Part of a small language model's weights.
Architecture: learned positions, biases, tied embeddings.
MLP neurons of a small language model. Each row is named by its layer, matrix (up: input weights) and neuron, and shows model dimensions 144-335. Each number is 128 + 32 x the weight over its row's rms, rounded and kept within 0 to 255. Numbers have three digits each.
After each neuron's rows, "fires on" lists the tokens most often at its 100 highest values on Wikipedia text that the model never trained on.

L3.up1400:193141158175129160121090175152126136182176113131155126137154142108075130136097136136206100146125128079129237085096112046085101089120147130112105168148141145146176113113092151125117101174116122136179168129122118143125137092108162103106188098078145184180127188070140084114123154172126174145148112132090116121169149138162161100152091079129089126078191114088094179154064151114149161139159080151113171083120096073134109136136152120152068052129142138076039150120076107158159157093069152128098121125132120075140142122155133088038150159102161108163157152161124125146167038186118125093
fires on: " \"", "|", " |", " United", " of"

L3.up1154:116127112127163174101071122098097143102116172117051097179120121111195130095130075125065167109185109129100136105153104148155150095133150099155165132112124145070123156141141110141094106091059160174094152126237153175152050079163083141117132095107150114151127124083135089109131108151112116138119119149146151169111102075143160174041134073083139122120118081140094126144156103148094107140148124109140077134052199117169149105159102134140114111098171151133111183116167157082124137169109139159160098149066160140098160187147094053152136123179144169096070156111158134153206117134136153185
fires on: ",", " is"

L3.up890:106166170075174135108117096116172133087178136141113160123044123123102211086095105143173166122119107153087086144125122138103108079156127164192136099069118096097079136182121089090099096111077169121111114077088108038137086115115122111161203186111126129127098150077128100120120132145114086157081077153138147093122143172140161087187152115142136139226118124162157116131121137059134169072136091168114133108138164152150093115100116149120120147125153113081120123119092127037104170089147146128104111187150125097111125117113104134097096151144145103125079169135120107128070140139128166083
fires on: " |", " ", "\n"

L3.up1347:120161046103170079125148164111132114096148178156171111107147136112139110171095135166156078114172172144131080138173137119126146090143109104124126161130182092097187112018090115043172193109080159151137096183096135129083154142099115171070120071075145145075178145095133153129086167088140151160122173120133149182123164158106070086141136146140115127094117156112127139091109170124172063169099138152115168155109131131122115121138123118096089111165082161117166114133120116104166162138115137147135094113121078124096060146067177142066117169094142183113121119160099075189130097076088118082
fires on: "s", "d", "k"

L3.up1282:119116090129077107096142166120150108105093161140114111111189120164112111118078168128060094150138163151160124122108082140099195163069085163191089136111117121186160139132104170141158111136140131118149163111144134133145162148130114159107100134201174196144124105129168156097098111145199186165103096141132113128118116089146130085160103182149174177143091148151088155099144162093119125176184110130119077182126137085086121139150138098151104162141093126123112125095116138160099113169199151111159130151126133135110123163080115146157112106148087116136133150099098152101101171102185113087
fires on: ".", ";", " |", "---|---|---|---|"

L3.up704:102131165170127141097140141163122084147082088161087150095215122141108146075171125149083107142121078089166134171157112177127061148143076133127130142081110136117114091171160081146141129124168048124158041114171163135145118174069143122113157104127158082048163148110132155068077169105115102087140130154085194143132139114158133106135199135171144042095147200170072087126069148116144123160155118157131138084121115106131172107107121140128081094155153150143165144119102141083090118151159081157138080058184104131146142077122110106105128138079166139073094074130160104102132147168141158150
fires on: ":", " →", " at", " by", "At"

L3.up1430:079100142129124126141146119164145104115128134174124149105139133162079184065141129060087147120140144163160152100174066118195114195102163117148153164117121163110111080149144119086128094101156162162193140090125099134108147138145129173094187192126116081150153138169097143155147077173092025119129093066168071106172115127116154089103165160166129080126114201200101141128088166146148185145130102133137127111068115081174122149093136074148157115086129121119137173191135150165125109154187081077100082093140097135187107144133102138115114114091158116150111115126176080194127154131124154116
fires on: ":", " →", " with", " into"

L3.up1707:102135041069136149125147168106097160087175099115153115196192109114096165141100145165101143101154122163142140115101154141104110132135107102138098137117129145131168065099153143158129086182109114134078133135159137133093097104115145167119129138105139105140141145085191111153200122164139138138098158124052102094106215058132133166154125109122114109084134121165121148182124104130171151119136117077089147099133089172083180127150108134073134142158101139126148170156143151170141149131115142103092132102120138139067092076144136110091088131111113091108182125096136187100150121110104111112
fires on: " |", ".", " but", ",", " were", " although"

L3.up962:147168193090121055147117169102098133116123172127181108213146081151132126150081136098112121119086135141098094092154170118135134149121070168114141157137165158098191101134153133110111116114140083139214173154088155096099093109092131097109106134110136082134144179108095163163126167160128104133127133165137156123130149095140112166171111113179153114130144126130134059137098136172118107133126118108180159197138108122098106112190082058132114159136179078196074162200142108139103164132134129154145051106167136120081116144151121121118061194135090147104063138103092065154142184144115105145
fires on: "-"

L3.up89:114100141099132150095102149126120113137154147112179070069129183152137165114136092138093130086167101097109123139080113174151199173107091106158097132153108150070098114103097131118028162142158109100101084150187127112118131123134151131079061155166137211153100134144158178119111133180142143159191107125130106101125173122098144200070136154130141101117134147122141095189126127189112146093103136121097138160171123121156153101144173081176134128094099154113130130138159093107159124126110116086099067150186144058096146157151075189152078091083061136123143096085122056157129159174194150127
fires on: " for", " in", "'", " of", "s", " on"

L3.up1774:157097130148098167170088170103183189040195189172169163184145116079152051183089118104116108171137120113091104124137106118146126140089152174136172118130179162095106137110104155137114115091150083126174089104109083130109122138109156127170166133120157080086102145159166129161107119134156128087086129122173093174137123116125124189120173136134157149167149138088131082142122084171134141094102152127142141223104109145117102143104150099112103100170104126166121130105117151107111135156105144165149130134153144119111110109071180109114105150140058138101122092110150082121114090132154160140
fires on: "\n", "The"

L3.up881:102088071119155130164109152107148115150141142085152110149107152110122090142106114149139138089160068155116141160108136131150093122125156126147095123152120109084124178151128170107064086172122084118124116049043133133132103112104185152118112193140120130045108125076072107123109094092201163143119168149145144151148149126071106135147104127102076144114117097123041155133162153120160181162131155145121119151192198160108188107142158115117136120127133126097142147110161102145197118079136133140070156168159107148113118158093127130124193116089163101192155173082134094079100146167158173158
fires on: ".", " |", " of"

L3.up1159:128082154137122141060150110107133170124074116147140077140137126182090123131120164135108167146187139154151076117108149126106166122099124145181135130171117132135141114167147111091125135171122201122155137099161124187146090077094137147137089155168204128135099152130111148156118121124125127148144170129204098166126116126159061141136121140145136127159055133054102122074116105186096109169137129165190074142094118140146156162079146165156099147132173104140134130137164124137128109153150189106107132155150094118068134122074054148142127121143135090143131098132129083126019140133198157112
fires on: " |", ";", " "

L3.up228:137103157155088103121136155166112088121121114090150070114120119128129186154135126075120168135129099101155142138095072153077161144146130115109134201159122162106115105138162062137068160081164097119151168134084128094175085135142139114098176136106134139121117075117140123163150122150076130123158101129141198137142066132110094163126100197092127114132154046180102130189137206172123069129118081154161119108164131145082114141159113094135155106121144094086111090172098136126088111121147133117120166132134145101112116122193079157197129084114136109115139118098174122109126176054123108130
fires on: " in", " for", " it", " over", " than", " arms"

L3.up1503:142088137043146158087095125144116156142111173137142127173125049151111161101157129093196124126146123140116050108104160124161068148139116149126069151131172125138100109140132133007146116146081111111172157080082099109168067115081145142119121149159115136109176114107102150107146163153176163107137160112122123121112127112111149184194129095137169171073136143129095175117118145220142102142147091143189103117150070080121118109109075144153110079133114065081131086139142100109138118065064158110029041076157133112119127115134153147158115154142107128132105075151119130133125089108117104103
fires on: ";", " ", " |"

L3.up1443:128159126117111118083135126109131101106135121091085145110115127154149139086138137137147129107067123099126143094088161151073126156148140137120118116101124142105071164120091118096122102151139152205122136077137138075117188147112193103102093114151146150111104147135147143142145121135118170151139078127167105157056171146109146170138067151082104149086133149177145092166126178136142144085134121112119150114110107155148157066180160134068140137187113116146217158129123110116119153165202121128165134100099146148149079174137173113104131069110119093189154077081104171155138115094107154143
fires on: " ===", "===", " ==", " and", "==", "===="

L3.up857:102129088134150176117144113120149134136133119131144132119161080117160147136125102124176040172100176140117169146141201141129127176112122134110055077053180196060144087111040137123171153135147157169078103093088165136148119141159129096113109136135082033136090142105143102151162190100194157162109127191129154118116157146078171141097149157112124088158101111144129185098125089098135146174103144114098209096171131050140106049144100118153100081092123145131132141186150157095150120115172117104142124141091122088079059135067190114143153088169093110140093143141135178128102157190137131109
fires on: "'", "/", "-", "."

L3.up692:119122197141123104131146096131168128161112105156124127115111150217100079057124170121168103168121183168154148138190175122076108137039126135151162141150104140127136137147110100157140086134129132175141145110203147121155100150131136104125141166121166066134117116152131149141111091127140148095102138121131136091182113141152105088126131160155121117100105094131117130098096081168109096122044177082155122078143174103120114091136166166149119146111101146162136101154129128136089143125117143145113137192162121103144121102075106139100127116137108070133143162114174094106108102125141123108
fires on: " |", ";", "\n"

L3.up128:122149153126147092085112141120150106168190129087121148102144155101164104098139128126165135163144097120129097133117113210119140101064178112161096086100083162095102113104143148134116062103146061148134105158111135106182125104175173103098088136080118153123144145082129134078132139098118121151106129098126103108122166135116127170126141165124142145136158083098084134127062117128166125186136170095189119149196141100103106055146144119115120147145165137104191075105101126113131146173106137056095149122063183115165096076059119146120101107114100154152136116204103149129136138169093159160
fires on: "-", "s", " of", " is", " was", " –"

L3.up1688:150184170081160179098132122151170113156190105163076132105088108174086223114099104125127140181093144160086122182126124104086093160124098139182174183094105049107103195177065111137137097111080159148106119111104106084139131086085144117115178190106159142136132127058127109120118116142128106148102108187120144071142125142137167070178119129134124133195109144098134124159097100078146158110161059101151124147106137135168157135120102130109134183167104065136102103127081120083088144080185174073114109170110116107108120103129115184111095131134144143121158128129113137152101125169131200102
fires on: " |", " "

L3.up906:082191099156144092178115112140174073178132127135195160106145045214117166136189128089147171157152183143141139083090164122139134147088121144149106152134118152117115119177116114092068122198108161136111111055059100098111163212157184117173137110105099107102138107161109112098123173177123121139134102143127141206129088176122175120166134110070126182134137055159155133124167094103117155095120136218153151052183155155115137112174142099072090151146129125109080166131170131171127112126144109148130105106127135115123114136096145136099156124101182148071122145148112138078097106144103113079
fires on: " |", " very", " and", " more", "'"

L3.up264:091103110045189165072114162131094160172134147194179086108138077157143140148134125100188105070110091164096138174103180079108122083146090171137164202114164057105150157134129156099182146145082080075141143081145103068169121139152131063164136167089131183104111208123162152125139157155103140181123119098121154106129119151195096139136106110179132137117151152151104134155080086034172123131093097135095138124068107112088128181153136114055148100088101150128085066083109052102164081102141121108104157132164150127190138164074098120120102167092163150128159076171101161086095137153150129135
fires on: " |", " /", " %"

L3.up503:100112074197086124102114148176084128060149135092091069108115175116073116167135155135109088102167109158100156120126140140183126115132175103132124133098139040133117093140136153095155194153120110146088080161106154107121138097097138126127150123071152131104134158161154136163089107058112126137134185102149167116130086113103178122139093119248164106154117142190129073134142114111108111098109113113141064091106096106157152078121074125176128140094044147155079140146135117175109181167071093103101143120212126098045083120142151123132095226143180126194143133135068150151117133107154103090
fires on: ".", "\n", " |", "R"

L3.up277:137171134091143154153170128149112158125139126136141115092112150173110133063120093145101098126097198145143143142120095179112150139100143129170143148193105125088164139112026110161157118094082115091092106058150114137126074170156099139162123135072062143171168036126129128176116085129135157116073110129137097067102137103158118126172146171149171118176124119102099184116146166146105166137148134159132142175134150077130077123176113120108135157168101110009149132122106137048162133127087124137201134149131094140148100177084145154150099133127123157137122144150129147133109117147111154158
fires on: "\n", " |"

L3.up1128:097155155122178155099163132114102100102073058113119093047109159097148177117149106080098143166107166101157190138124120196155156105104141154125087068114167130102177074048053140137128117166150120201114116148093168117106121115070115153105128124139172125092144151127135157096113096130082109078172065164177110120136126132112086125062180141068116150135121144112117112122095130139097161047077182144089132167149164130159142080128126132124125164114113142074133177135092108140142133156172154150127122124190134108083092181122113160133104104141167193112156107149193084111109164110161106097
fires on: " to", " in", " on", "*"

L3.up1180:162182140093182164149075133148124135087116121121066103142111125146202146068077147091101163110207117138074114141174182158094158128145110091104118132100130132144092148122083139149123129140071112138072165103214106137129073101165116145126141094059151139121121122103114112115190148160126117171146146104159135099111123055118161150107131074124156124114171176129122089182146093123101146119181145105161144144118120119146175132143088150170129108145152135139116186116151176113151108114084176161100106086112145171077141151107113154156151168193151160129103128120169107142157185096159137152
fires on: ","

L3.up1047:140124129095177126053142074088155102137151089136116206091113132128130136117145115145119119127139178127143132118133067140163190173109082121119133107109152153066086145121092093097122135103113120107085171159095106109123116139120112168172074118167070136079103110085099098153110118141156211107069134162121115126171132102114109090119190089117147158164174133146145133106137188115108116128054085150141141108125151103166116142148131099182141102119140100144157142137129171131060137118088143142177130197127173161101055158094158076152133142107165103090073165149086177164129116166123166141
fires on: "-", "/"

L3.up745:166122143117111103195163104105190092145117099162090194153113129196117083136132102130168131186116117085069124122135122134198134097108112138114126114181127161154113159102129095167181099150169127139062102090108103085094090146153121088139114192076134111133107076133152144140095153102094204173110160084143150121175172138152103141074151082127175136134104164147127133101163080100166131145121152127092056136214126082135108134162109138154183147171123113110133148123057128071149151113089116177138208146067155127132127138103158167110168065118153086121149172107110140083096080143112145069
fires on: "\n"

L3.up1427:134168116105126160108166162109110106064135136160175149102101085106089091168171105116096110180106156080153123088122171131164097151137096114135100179101152076067140165109062137128192170112111114101160088131107084201131105114146102155094150117132132116136145121142075138120073162079126143079116120129106208096149106169108149174136086139169129122137154143141127128059070097120096149166171150148120192097131082098123087107159145147200146075127061117145136151191124147094110200115116103143180129120128128130140120115089115128114109147047166194157118104170159074089114132061086161128
fires on: "s", " un", "-", " dis", "ul", " en"

L3.up572:156134121071120101176128154088050133077186091110158104084205091174111160114114097130132104161120123192098179091127099068149151158132154077073125103102089146099164155171131085088090083062153117095124110093150171099146122108191083138186109115172134122075089109165130137175115205087153062099120115169128156136124161146140128139141131123166111139139155116133103119163121118153149141095149132141131154094127105011137102143134117125159142115150142178158132190102143117147126134158079104189101149139180101160106131099120132140166150134153072185128134155134117158129123082123165135114
fires on: " to", " \"", " through", ".", " |", " of"

L3.up530:181101115122097136132099148110137135176131101138113052093164198169102122120103106175115087145135182171141135111079143135064128076115072125172140154139124109121171170153201142175108135169118132127135164079138099146133112099136125143100150188124111145133143149113123184125081065145154161128049142159122141137140090133100143173150134145132111096135102128050090076083152100123131111153137163100184135123151103126145156135147155168124091140131085120119083079082171120141164096118191169098215077216153061174092097114104041113121178193092151106099125119134092144126077139096158158105
fires on: " |", "---|---|---|---|"

L3.up233:125146180161122128065101155064136147125118101185116128127129169143118081098183119148101033149120112116110113133149136133085108145107162077153139169170137139161087095114159145151073159141108162130075139112142111216157123047128146132086088107145134171103130184137101101146135122095154170130130142154137141133165136137194137211086183135130127098067127171082123091084165068169148121190138156106155105132083059125126132153125105132094114143106077141140186097071157143200134126116124143108035100125121111169132087102149070141120126099129065117133114113151163098101121127144133135137
fires on: " |", " ", " 3"

L3.up316:118124160175123165082104145135193128147119097124098118169105164133066101067135087110086124146149156116143170085140128128060125067118096089180125157148066073122139134172103134169131116120081162112071117113137170154128079121146099181141104203147197144052135088123216099178183133161167143119095100172131116083177128088193118140114108142107108082114106118067155082087144144202164070185150167132120122116153106132115171153103132141115111128078159150188137112135133077183112181100180128117171121182171126099088142060058121140101124142171117128104193151170081084094032139142210158089
fires on: " |", " "

L3.up145:142120132078137120137119138104104151129151144103123056079212179149131062197112120160129120168186165155121096128085124059068176124124130126124143089065150159111172092096099175163147099091163098148173015093081076098143150134050143119127145125122091062155153130115069110124102131150183110162049110154220182162092099156151102102093177128183080181122163118122173184096150185144112138152116189163095166123146145108155125088119107092141138107096210113059148146145135109094118135173123160151144128075139122137092176125170114075147134105110058115164123133123134143085121126110072160095
fires on: ".", "e", "'", "to", " &"

L3.up1704:106118154098172132111121107148115127140197174093172085097154146119073148143135171153133114127106153141133124154191120151148118141151153139126126121103122114117098106155191139118130139163091094073165149127124114095136144138112124120112126126124213147133170069138080138157147136114118097160112108054106140115083131080099089093164189124122171098173038094160169141101066176099161160131120070131175116116219087115141097078141111125115175126117105153088051152197077146093206171140115168124092113104183223092146123100140060133108127191108128142152117086147167164057165141121065122073
fires on: "In", " In", " in", " However", "ly"

L3.up1034:104125131099143129175052183165114118096177086109189111122093158116133086140152149091138082181126132114123091182142098150159125117137091103103086113156148117092160126093143173114128142113131124098161105109067030118117096086182103141178127151083136145127116143161075143189125151140128168118134115117178102127143100145093061166199123119070137172158104134179138160165174158124156161191067128148095154151131143147140178148124172131191101070166097184110127193132076110113164153103130110112075187133156124173088140119127126146128175098129149024153145169090128119159114112106135151093
fires on: " and", "-", ".", " ", " &", " |"

L3.up1022:151081142187124117117148154063177142166084129103142133161114144130154121138114086152134111097095117117087092170081130103140031120159156155106132110180148118126153129113182110128162111091184132160080127127152096138077095127111096100139137185152090098117058083134160114105130144109106052177100075051174110163173106078111071075116128075120113171184105095144114093172092103156099125112142090083117132118095151143182148147107141116086171114182137132142215149102169119136095171113124106136108095109169127125105087149097241155119106141086141127113137108149151151088068098175160174117
fires on: "\n", "-", " career", "Senior"

L3.up21:147122082128097126132157148147183161100154142112108127130116116149093170137159127182085091177160168155134101123113134135147132146143153140124115133157091152101137100105149132167126173076161131166120065126239190150095163091138114117185157168156082041109139134082088117131083136157144128106074127157116117148164122103055160158143130121169101182230149085121139149085112114155140117104138095104183097162164098112149129111129145129127146142040124116117131119131120114108095120146121101128152124097104098067087095069124192113155143176171110106136136082108095096084115168124114133188
fires on: "\n", " ex"

L3.up1003:132170098116140125165129162101149077181183197171111205121071101103139085117109160136155150108103118103099063161103141102155124105143171137104111080172110064146158120126101150124179160126102082172146107140098106071105145156104078140111164093091089102125131157160076056145055141110172125135065137088196143166173175151088112117125123223142172180114080134148127120077113058106150116143130100142222142123113121103174127156100128122132150107158172133085158102155137100160167033144158139152113165130132140158074116117082154075073149150080121108125157145163158141086141118179155134085
fires on: "s", " |"

L3.up622:110170115139127116132122145127169120118131139133080138105194117118120109169136145180141141110094149068110139117101161081121159152088130149150104162193110141214110133076069098141082195081130127133169107119117110125069167048067147131086102186167090126094129136147122131064133135129167109148046143081146101137100123127143143069103157101117135136096122062168161083175122129104135125066099106082085103126122156079126088127105174164093178068090077103123207134144089102069133130097163118120134128114099101153109080189074104151122136114075060174169151113121120111143164140110045172087
fires on: ",", "),"

L3.up607:167161072132126095113142135136133088166108146088156102173124095157153135165137095138141049116109110150146088170137123130161112127178120153087103126142203148124108179138132155163115098147179138155139133179113157115141095130102111064118104102124046139102096144109175111096147080136168130115097138114154138136102111141126095189092057098083156169130097069089092027152138117112151130170190103108073092150158121105112145121125183124098105124103090121096157172127123113129098160123047086062101128103106196159120143080121108180104101062119114147133109068108098156130139162147204048151
fires on: " of", " -", "s"

L3.up925:089145127160196088164132141065184127154154110173108169108136089115080117158139140113169121151092098114154124108079212168092130169130146131176134105144126118114117176127106167162114071133131151192040142095160117137097102089097104089122122156109088077109113115159179146118144105127148145105104110116117088110147152167132096092137081162082118115127128051150153134188150070121155097064107131125149106142150164172111101119175100150084106137170112094147136178137173082149176172159151112159058157117147172136056118126122143119114137085024121136165102093088108178086212101150123103120
fires on: " and", ","

L3.up1057:159145064068116112150070113152139124096138184070119119164133137056128094148139138070172167115099136141108094116112145112180166148146130161079116158133116137125125169144112130094151084223132090094134138110121142124147105110159153085143079149152127065122122152172092176114109174135141134111139152094138089155122080049144156104075138171062145159171155143151117135124063168141065190164102123132104165147107122111145151101139132085105159115140095151144108131166155066199054128117116110154129065123156108075118107175105112092090124165075148101146146102101146181127144079105105107133
fires on: " |", ".", "|", ":", " y"

L3.up757:170095114186136122065073137071036140109121139116107149164105119126095143176141153183104099110108104124126100106161142080192129121119149128111080114065127188104168088165172165146141088124106109127070166152157115120123110116046120102096167160157055131104104110121149147118130174179102122124126165151122148127113070102149150116122193121116121131099175166113158172127156139150106117121075126145049062195096158130083119138142131080146144148180143098104158108091148142081198117060092105135124121148130162138170118110139129166116146046135135161094103108088180145170165106111155098097
fires on: " September", " April", " November", " August", " December", " January"

L3.up286:113152100088167106169086115088094119110130174130151155154137121160160180133025118088092139148166118155183141133199171118071137159084187108153194142080117182111139134128085052168159157164145155174135149135174119133025165115159157114157142136119132129128101130137128113133091086141147056113075119107125138173089133143126144169114124157095100083099123095142080156194169160163161105153150134100177096144083125081108068063150073112142161138164149129120150228090167149058216126136159149135156151143172114090121159178118118122081130142131089122104096117142107108113155110151177084138
fires on: ",", ";", "),"

L3.up3:126132197099111087127113170135143136085114118205139153083192125168115172150134136121149077201135124176106132161142201112149115102121173143125115172165146150137130107151150146160119114147096139150139123105085135133136082073049092104136134131101076153129113065107185129174108123108114122097103118149085066164131121104133161085200083079130086173171075118170118147099101105183145074132179101123113173162092113141103128140115167116110119105135111133187153132153168088162104073105153197157140142141166140114111081113114208138128114145096078117125160100104095151115140168091116112151
fires on: " well", " up", " back", " out", " into", " to"

L3.up1041:129086137159097111171079110123120147114132138057159144202177121132103109149100109150088122115130112121111117067111144125190136140144122140114138151129126127133111157172212117088124079131158058108131126144099123075128078159141127088103092163164167091103143142181115139101088136081108170162137169060150139164134088078161173100118106147129143095182106149224123082120117110122122103166117165105095143132148080099132153152111102089070147127123126126133072138095129156148164143152161113056124061098148164121112084144151224103094178118117111149108119151125075086104145110152175093138
fires on: "-", "|"

L3.up1440:089191091040119135199114096149129144135151136174108127160110167156145111126153100132056120139069155123129158117164080087188151168110105200172152107176129121107150143098147146118172115149118128094186129145071153093154122184107135108137146073119094134117082098086101121155118144184166160130105137141139122063179091082101127149178159148128128093166098108119094149144100119102169141170135143168095105162145152120135172119122165112096094144215107137103158094125113133106098096071097123161090136168059079127173096121113122154136069100114149115140119202109188152082126114107124129104
fires on: "\n"

L3.up1773:112127139179213053133140095156081178126118148141169133110149131092081171135099125174112106144141163085139141133099146122158104171120108179145139128103137148102177124072135152074123130102142136162124154192197141139121123200144104112131144117156137072099163143123114159182107109078110148166068107106132161133114137180142091161116168143066181137141150149123149141065111116165204112137151113145172139114149176116163124138123120147082091141125162213138186151133082139106141141119165141088112100071161089130120085099144097122129117121039182101141138104141059123093081086132134156142
fires on: "s", "th", " other"

L3.up1186:132123192148110109164152098138119061161122158068073096124117153127143157164162142112110107122170098117155127171062102079110125095144112130125113082148114177090175134077098089164121139084119155103124186085154145098125106110082067139089145172124083152137181126147074101060181102124130124146177133107186094085169159121127142100125107092105158120165134075138120113138161095134123106158108161113194102105090096132190181178156099151119090101155156144116138149127136131133098178204105170134134181145148159167120114136077185183081076082114090152181139124144120107171138183161097163149
fires on: ":", "-", " the", "\n", "no"

L3.up1498:154070122135111144126123066127151144127182107125109110134140120103098186095142115122094098144145087170147087151139172054095141132131123110122132115132158093131094131105166097069111092112134135102149083051112078099105152188110046092184134175072127187117207119090116110116174159142110098162142147084122084137155146101166144185162075111158133158115154099134125139089080104138109121117158152123132178100175167109124134148118176127097116088158163099137168103132142095072080171113167149171140213160098082118113093104137163093161102060131137124084159132138104119182070125108143068122
fires on: " to", " up", " on", " ===", " www"

L3.up941:040137113192141169072085109173070143139120118099194090119116139146156144091079099210115154140099145055136176072131114036102096140177163156092129081178094165114155152181147144132087110084182175146133177160153167110119107120164071130157095146131167132113231124153120128050138078146150062101134119104097147148141149123122149133117180180126120217161139157144074097100112105178107122125093158123080137121105111090142118098097115137130144076189182138119088113100136123116106088090097186183158169157140145135201171109133141139157141096089111065178162105108114131146139130139146072054
fires on: "\n", ".", " |", " ("

L3.up1398:198152151123184127149174210156052097137107153097094128107105140135105110148095141129167137154085166093152114147118084189076112109144118062118074101114099203140168115072087049102161164078138131115138130132120170112137163136122111128105127170134137089120159131155121163077084171164128111180161111125066171176123140139160125146131136090101062154193119079094073158107137162071119092111150124111151161108177122111096086108100133095086116112145075151102156131115138182106157122124111113146128097078113099164112120099154103161111083082125128161113121155173073110103113153112120127128
fires on: " of", "s", " |", " his"

L3.up860:123166100143111117091097146076058090100144174125082107138147123170155081106155101090076081082113087118053078115122130119133197081169132125124162081125181089082153147177167165146077098207093182162137168111199158117156128121090135105168121152129101174159127102132108129135130107100065136136180120136096123060091105117132140086137122112162154118107100079153063168123143102161117097114111143132183128142141178092132140087088078140173136148103166111132158150169184117124127142137126156112078116144120122196102143187126174083199123113114160215113159132153126115150164119156122133124
fires on: " to", ",", " that", " season", " after", " 1990"

L3.up1352:080149143130116125126151113161150102147135147154147133115135109119164143147138110142069133157131110108123140108127129105083192116113064150168176100125096157125150080117123090142122098125148119101127102132109122129175112143126115102080128121107082173152076133161161178101165115116130161171105162117154097083111179159128110116105129093117134105113128166162077132154196170176066134079092154174165148169105131142117089189146154070141140094138108109100149170170099178118183103074127174139121122113139147155155085109124110184147047089141149119127129130170125138136106092102144091109
fires on: " on", " First", " first", " (", " in"

L3.up255:159136167084105125139129137147126161083100134158108082158131128106111119139082114109187116140125129133130139135090129139133171138095132184120105093117157122173100103154149132099131095132176169131107157118148132186135128132085118127150135090141202152109120203173185074164173091121155154128100157160136099149151143181149095154123115143137129145060091178106145132098166095128115119177126150146104099129124113140168129185139082145204111135118085074150135087143141128125148104146167188138079119126133118147116109066108073159144101105166169123114120068121097161111091092152133147085
fires on: " |"

L3.up186:112139179121176148112148132128132192107130071189087114084127122207110052099125128116165083093097134213090147141168104104091100084117149187165101178145127166154087126120171173188145117143206168115176163078147168133116089153100123138157133113115150141154113126081156143107128144138138153140110164137147078078110090119147071119127096176132119145147125131095152159052193129180117098220119093162154106195172161109095105159143161143142146159144134095086149102113090121130157125111095151169139127160114089081152128112086070124145091097118100137101132098169128178126132087125110224108
fires on: "\n", " |", " "

L3.up244:152095125127119174186119066167162144121106066156094083167158108190182103140176097158076091139146100102144120156102120179156189079103099127109123086122081191153162130133085125120079131124099186131137154152153122130102142082164128126130099159117168175158169093118116155145128133163175105081150125107112129154139099161136159099167125132031118141121095180154117156158173128100133144154105111128099122122137119110166172076069087105150112131126076127128156083168136156120115116187120071084088089101091108201113082137082141213123162112182196047117118132123146174211082078086134136163
fires on: " and", " a", " |", " from", " or", " on"

L3.up727:112206062107175103078190070117076118126185130077076141146132143132135132115114099070079145131151138104146099135122067118144120199143101065163127130188175143155167153146101113179126069091142069138084184132124184121122107106139094133169104116097122119106174167119125100131113106075125121155122142180083093135231111071155152138132091171106127104177187086057076073161099096141144109094153120129112150135157093150162115112171124129147114124106140122072092166100091080144083093140101150136143085152107148155144192125130091164140128132087090129178125114117139153177172109097187145075
fires on: ".", " |"